Part of a small language model's weights.
Size: 13 layers, width 160, 8 heads of 32, MLP 384 SwiGLU.
Architecture: rotary positions, no biases in attention or MLP.
Training: 114M tokens, 3483 steps.
MLP neurons of a small language model. Each row is named by its layer, matrix (gate and up: input weights) and neuron, and shows model dimensions 0-159. Each number is 500 + 25 x the weight over its row's rms, rounded and kept within 0 to 999. Numbers have three digits each. A neuron's up and down rows have the sign that makes its largest values positive.
After each neuron's rows is what it responds to, as a language model described it from the Wikipedia text at the highest values.

L7.gate16:508478506504509486482530509489470474505489493501519490463484484483530494525490479496518414490473447488458537467520497504510474545490514471502531494511496512472555506528496505464489554489487510540513532472522466494471519524497493488485477509532499531478521496514520453518490491521512491509510505442465462577470547503511534459539471485511476527528492535505476497503534474504513506467474499467453487507535523524480486514516529507475505507476530504489478529451516521497524504530475488
L7.up16:497516478493545497493493507522550476472485510487505506525529509484473492503482543486537521534525506491503502460510494545501494486530473500509518505508510506479514524514500520483485487512459471488526532518508514514523476491516498516496466536490465545529483526460465475452512488437530477483535528519535539504443519485502518505454487493474509461489534538487526542492495510445502509498516528486556499518478497540478495492502510482498499452512525532534488440499520530454493507485438460
Responds to: Mid-word split tokens

L7.gate88:487518483522457517475513487479550474473448474469481506486480497461529485559478540503507496507550511498513500473543536505478487458498506519510477544478541511492510522487491522530476545514470528535494505531529488544484534522523492511549502436518468476491510501524499479534492485511487504497462514512489502504509500492529536499464530534524507498505527494451475533481476485469491474493511448526495477526484481504473527527489551524505475527501476518530492564504535491510528473516490500
L7.up88:484517486432479544495481543519491521544478494482499544502519497490496508528495525494509498491490486486502487535552494526501492484531537505525492517506518499492528530487522514469501523523502502476489518562492517498521506528513479473493480479514441439476504499521465484464466484491526470496524514482566452499481536495488540520548501515512522474503503545487485505514500465482478460514510484500490475520473451562518498496538468517536501535494474511530484477499494519495474512547445482
Responds to: Mid-word "re" fragment

L8.gate77:473521527494495488494490469515492480493518479521515538466567491516487458480503571421487531506527548501526462509479555489487508478451505511474518517471532519478483500514480508514534507508478489499514503511510510515525453508507495531470471517485492471484514494494461462500496501521480515512540526501495552518490515494508503471512487471460476501494538549473471469494491510456538482485446499499459475523503516519522495529457516510535519495456499480507451494512508504461534507478484495
L8.up77:527532505471479474497496500526480538498518531478512495533525498486489495489489540452509507498541544486522486519491547513444478458460538490532523506496482480482518498543513553544501524481483478503469472488494485523499520540510507492484452525486521487504492512500470467533491550542474534500514484475520516504520500476494469464503499490474511462484450508546515523502451520489493474482465483526515500497506484453522524486498504485485506503500502500453499488509516421544538525458537501
Responds to: Clause subject before verb

L7.gate212:498493520516528498521483533522517477496509495539483523532497508468501480531507481491474529454469522474480519489526499493549492519494527486460537541510491527550459470518460508527521495478477499487510490480502503491505484529524502533478504506467546557508470492497525502475542521488560513539538445510480538537446465484537497498510511476497491551522467492479496520519509488497458496526552523469491518512476526498516497548482466507559490473498500493486450507532512496489518476512500482
L7.up212:522494514491534502512499510526455489520521521536471534519525509519476480496482500470516499485503538510515536509540483497510459497541489447484517510522529539511522531492480511492535520526477462466475463488544487508525476530521540526506490491475479457527505488489513504488474502472509473477480530498484476483473520466544552482511500543535496514480513484500557535483505500558536513509495532479499517525514495509460527498497496458507525553549507508543512527477519510534517508426496499
Responds to: Word-completing subword fragments

L7.gate195:524465471535466484520522524520521512491501492517484544495511506506505449509513493505462525505491539540486553500533493480510494555514494532528494457500517477494511535485483514520506484496523500513514537531528529494529514501502457514499485525522479508526463476486515515537486482539497498486527492481503517457542503447532513513478477485513527540464541498450476523526483478508465478544541517490473528549503507474455525518477476512531503481504494524493459479537540493533511482466524446
L7.up195:495526488473517484513487534492504475517506487498458469494513489475508471485510501479498502501571539511503509519518518493500486536477469490467501518529533489497524514494498505455495509540581499501508464497512443465492528493484481467487503531427497526500540478501522539475527531482486518463509551535527477515491463550498507538514497489501502534512546515522522502494510454495516550491498533460518518505482471466472476533511468499527509506480485513484497469545508502539505502541535519
Responds to: Table cells and word pieces

L8.gate29:506486537516492492509477552492537491520500488533506480504513522487497498515459482492479481464498524433492478472492513491504487488481499460511518562449484519514493472507493502494492478508507507517478538516475519498528471509517492569509458500516501498464472501482525539443489518501471506510515457481466448532496509494522515518454519517500480506529515511436510484514485470491435502492540489515498492541543506528545503522503543518523511511476494465460477544532523484505531488466520474
L8.up29:527485509557463536496499519496492514511525517510518476518527504491439491505481492492467503496495555479520540502472486515491504508535511429493570527516496472516503491488479492507504442489502547466526479509522504500526454515513511444505498476508517510490491525492472478497499531471477472482463526519525501456452516479520516495488483453524503500491475490483508505494464487456539480513486505442500449537493498473512484506501488483531548489472501476510521495510507460512454480455487537
Responds to: Word-final subword pieces

L8.gate260:489530540499464526530473545507507515524513467487446510490492485518492464524532505491520505489525441491497514518520502471527502463499499506511539480464512507486519483493510525483538498502483524533507548485494506541509484519551515532484467538494488489513464469540490537503481515473497502524503503453479557510544462487523516476500537540508472530521510491482503513485518498495486487491556521501496514509552503561470500548517490539525461480466481488504477494548521499487545505530504459
L8.up260:536557537458524518486473529504513509482481488472445500537478506482491509495502524471455504534533529454501519526546479467524487496515559497508527551519508492486539503526455487515520487575475467472462464528484500546532505517516525517454493485520491539495517495515500502500524507499488521484473521486486466460508509505515489526486567494519506514477511525486517503496486469512501492529473487536491492506500546549475512500498504514559499545537502512501486505501491531516494519489493477
Responds to: Mid-word pieces, years

L8.gate300:464550474464522495503487509523512501501479452470512506494488494505494493502489504552479482494498507520499497498486478474532464528489442528488493506468495527502458535521460495443489517497493503536541522531544468496519467482529438486493524522503470504533464475502509522455480488459525461447537497495476497528518525510497534517484527490518482498487499538448549463500483494495506495486509513493520520502525506546489482505495539496503479536459496475477484577525480543506504509523515496
L8.up300:489516486510519505506519481481493516523543523468468505545527539509489484498478509504495482530473518502509477484516501508497512531546523511472487485508496502492508462517466515486546514509512492483521445486493511483541532468515486488494502534486451569500481546465522533473465490516505456525488472503518535537513502498467530546556446499528499494475453496497502517536487519462501545511490491529512503471498518504485501496511418476498532462481495499528484478522488495512496436545495501
Responds to: Word-final subword endings

L3.gate360:487482511518528540515477481476486500459505494485530486521458483512476490477480515490486479487483504449504488502492470522542504476430485468487503487450521470475501471489472524471527490461550480504514525516493501563537477470488459541519533481511493526544487492503508498513493536508456480540499489508486496508438499502489535521538562505541510512516503450493501469528489517496504507508481521464468505509501496550520495506480535448511476490515515522495503530510503500454496479461506549
L3.up360:474526539499533508472522492503503499502480492510468498488565458474513467450479500486520497515477457532540466463504479525508462523501486456470511470469515495523543483502463483498519447503469514485498460472428503482519531538498529504536491485460489517482495506481479492511497532533520552530511526501486447494494528469468494510446502500482489495508490502515483520510477488527483495543532548503511450479528513498529500520501535523462502490487512525466497505510542533468509500478490518
Responds to: Word-completing plural suffixes

L8.gate163:461514466506516487538492456485513463488487514545494516496511485491531461509461497460472515491543510523497468475476509523491496523540488517497492535481512579500490515506516493467538509468518487507511520528461458501494520495500539440483515552528527510460459453525506492524484507491493465486511542511496511513467449476467513518501529519471523512507493473487459488510510474463505518532483539536530485525507525491496511535470537539484483534481508501471457512494502508513461506483511540
L8.up163:515512491527522489499528498450511506504535490440456529445515522483486510518497506556463487509478532512519506500476475522487509481479497540495538473513479480503470532491521505491528510473530513520529495487532518502481480512507471527548527552537485533518459521510505502498490501510493478471511482532488455534550472530510480551523466517483470524496518479500515494502495449470502501474540464468462525461496500518511499489527476527480523467494488506489481470479474563499532489458508544
Responds to: Table cells and word-pieces

L3.gate167:482499474537483522518512507519504496482514488495482501527562500482499513501467498499398509503519524518502489508548536506507467484512516464546477500469495480476474514484499486473484510475497472538509493502517465472557509491454517472515479493485503483498541507465498508516509487518518514526489549567467492501500514527498484482512482512506516525523505563477525537542509499477473488513441542481478490487544504502504521469450490479507475464534532490487494530474489551492483500486507531
L3.up167:488492471474521512503422493480519495517496513492508505527499505534450534488491552492483524491504493497496469529529531467530453486487493476478540489482479516533516462519484469533502545469508450525537490511516510488467475486553492538512516528507500513455502517497468479510511483471520518480485489471488497455501511451465528503477521451503534467512528486502516500516499503495474557460512481508520494491509478533528519483502535510475514537470456538493519476505540546499531521471543503
Responds to: Modal/auxiliary after subject

L3.gate334:510479516469540502492476474525513451511492463496492495497490487501504481566518539487504476481508570527536452469482504447520472506518498539480455505514506509494476505524517463501525497509484473521475467489510562502540460480504540505504476508463526445494526502507438502478518472502498530515528499464454503458535541520466512532475496477527485546474493476534481506514491494488499510533515510521473504502517532526531520510504519497484494479507475461498449512519525523488488483489500482
L3.up334:500464527500473493463498511492508499536553519432492500500454522515510447483504492515481487516510463525513478477529533490534475525502510483490510548482522533490530429484468501485501499485550495483485503496511517491515554495495494475482523501480502505555456485519489514482496559533452533496495461513532500518507480472504499517512497467502527524520492454553511495496491481521514491483489473475524537476484495506495503482512501543538516516476542501491523534510525459521486527441517458
Responds to: Short words that may continue

L7.gate265:472531459510507506522501493511515499494524495506530480479472537562505525515559518543489472482498467472475529499502489517505474487497455533478502512488515488503498464495498469510522500534465521503508493503537475530515478548490476531488447517493472515488457495533487562479496507490482490512511481480459499516480469462503508493514470488534416522478483445462503519510508476510536520469519550486479488511496505494468488498536475488496509455469503473461507527514500548520538484463503481
L7.up265:493541526504521478482496473535502476494545484486497491527477494458489500508428488495477483534527469495487488481482480493549464529498463534547526540489492516519478538479512519498498492476502480482495490478515475535493495486500440515490533503499498507481480514498512453468465532495494476466556495459502489514545523551488466462457449525495509485482460470474517496494515539474483519480491496538481547507492487522509537485474494491466493500475491517533480495555523484545503471524509507
Responds to: Mid-word subword fragments

L7.gate269:503463516530473492484474530551511516495524473514475482532533471521490487462479551486491508484497527514527521512503496498531521511467474504499499496518510511505465522522524458516514464508479482490463483486507488534534508460532457468489516505458502512503517544457460504493495522536492518509526509549525532503522488475471511500495519482476507498481493513445435480538518568471483512532535487498477524472482488504512483481512491533499482437449520453510481484474558479513527496491497521
L7.up269:484478484525484456520490538528478489474546516513503493501508487515435517498538526451493513454536482455514496493502495525525481497504512499489512523516518498506460519507488498511509489450469488482541446509558483508490515536541463508487497542482478488450536490515499505472479540522553507508534485484497544551464505487498510465505497490492482492455493538502493512504497512470500467507462541489497503503520474508526521455524491542513511453487478533526456494505535554507511486476483498
Responds to: Auxiliaries, negation, and adverbs

L3.gate101:569454511460514525475517460535459487532497481508517456515525492522479526470485504490463509541506524470541469540508540511493523479507490471515527523513506476513511474523459473517503517514481489486503533526503472550490451473487513492467481527513493509490532525525506452490520511498498541464491502511498500501504512475486465474498481472546498468507488474517522528501515488496508484469468518459480485484475466530516502453594527539465475520516525494482480507515505456508494508507485496
L3.up101:531520487462498480494503509498554494531471507523475507467495502509527484496494516515535514505464521500494501489472482499485527496498463491503504501456497497465518510461472502491520537491539505489509540535420474524481531521527500469490458519501494511467514466492485477555500502518536521501525490470519462513481453484535473512495485466504526498535481464521453476500502527509465457500518550463520579533481523449491481513503519466512476494487496526523460499534500521518494514490489452
Responds to: Range dashes and mid-word pieces

L3.gate338:495488497477479499481492518476451452488477483517486487526526492533458485490443525478478504496525467482476470463506493472518506558516495474517549533505493500568464508498487492455530520507491504480536513550468446467490519515527536482494507505443503513483486517508467507550518517551468533494447526504480481509488500492514477501528513446482493527478505514472486526497511536484528499498503520515494521489531512511554500495476527487513457504488477495545508540513499545482484525487502499
L3.up338:510517494497492489518516510487464504494507483505504503499524488558477478520490528555481553511479471524508496519515521519520494517457475476499516489535524489512467511487462508497514520505484501492520554477471473484527488501456485490541510539504504547495514520498492506500456464511476528526445524513495508552456535501549521529528529484491517538501473482485496554528479515494536502477546484507464504516490483492506502473472534497513436506470493480498529506504514594486489536522491522
Responds to: Past-tense verb suffixes

L8.gate284:508488480516493487469473521463497477485468481512493518484496469509503526513533457455492461461447477523511481454511474523503493489509527476501523466511497523474519521518487489529534522506490506532525485545508480502509526518513517522516513521485461450446544517485499499493450514516500495493477459484524463495491504445498517476556551461491476455487540458499505501496480505516483531505503525486530494518506525525496469502527482490472433455507464537521529555506479487493498482531522488
L8.up284:462485524456545467485469473485547514526475487487497477504494500521465471496489496528480473503494480552516491456515493480547470534490483448496545487480481547522484505516498498535536497548493473520536465490492469533475495536541497536534524508475506487504492485480517511486494506470491513492488479493539501515518486468465491463481535502522508457489482494512540567499484479559487521547495550496508452515504493522502496535512500490479514522471517529513516490517503516447523518522473516
Responds to: Mid-word joins and hyphens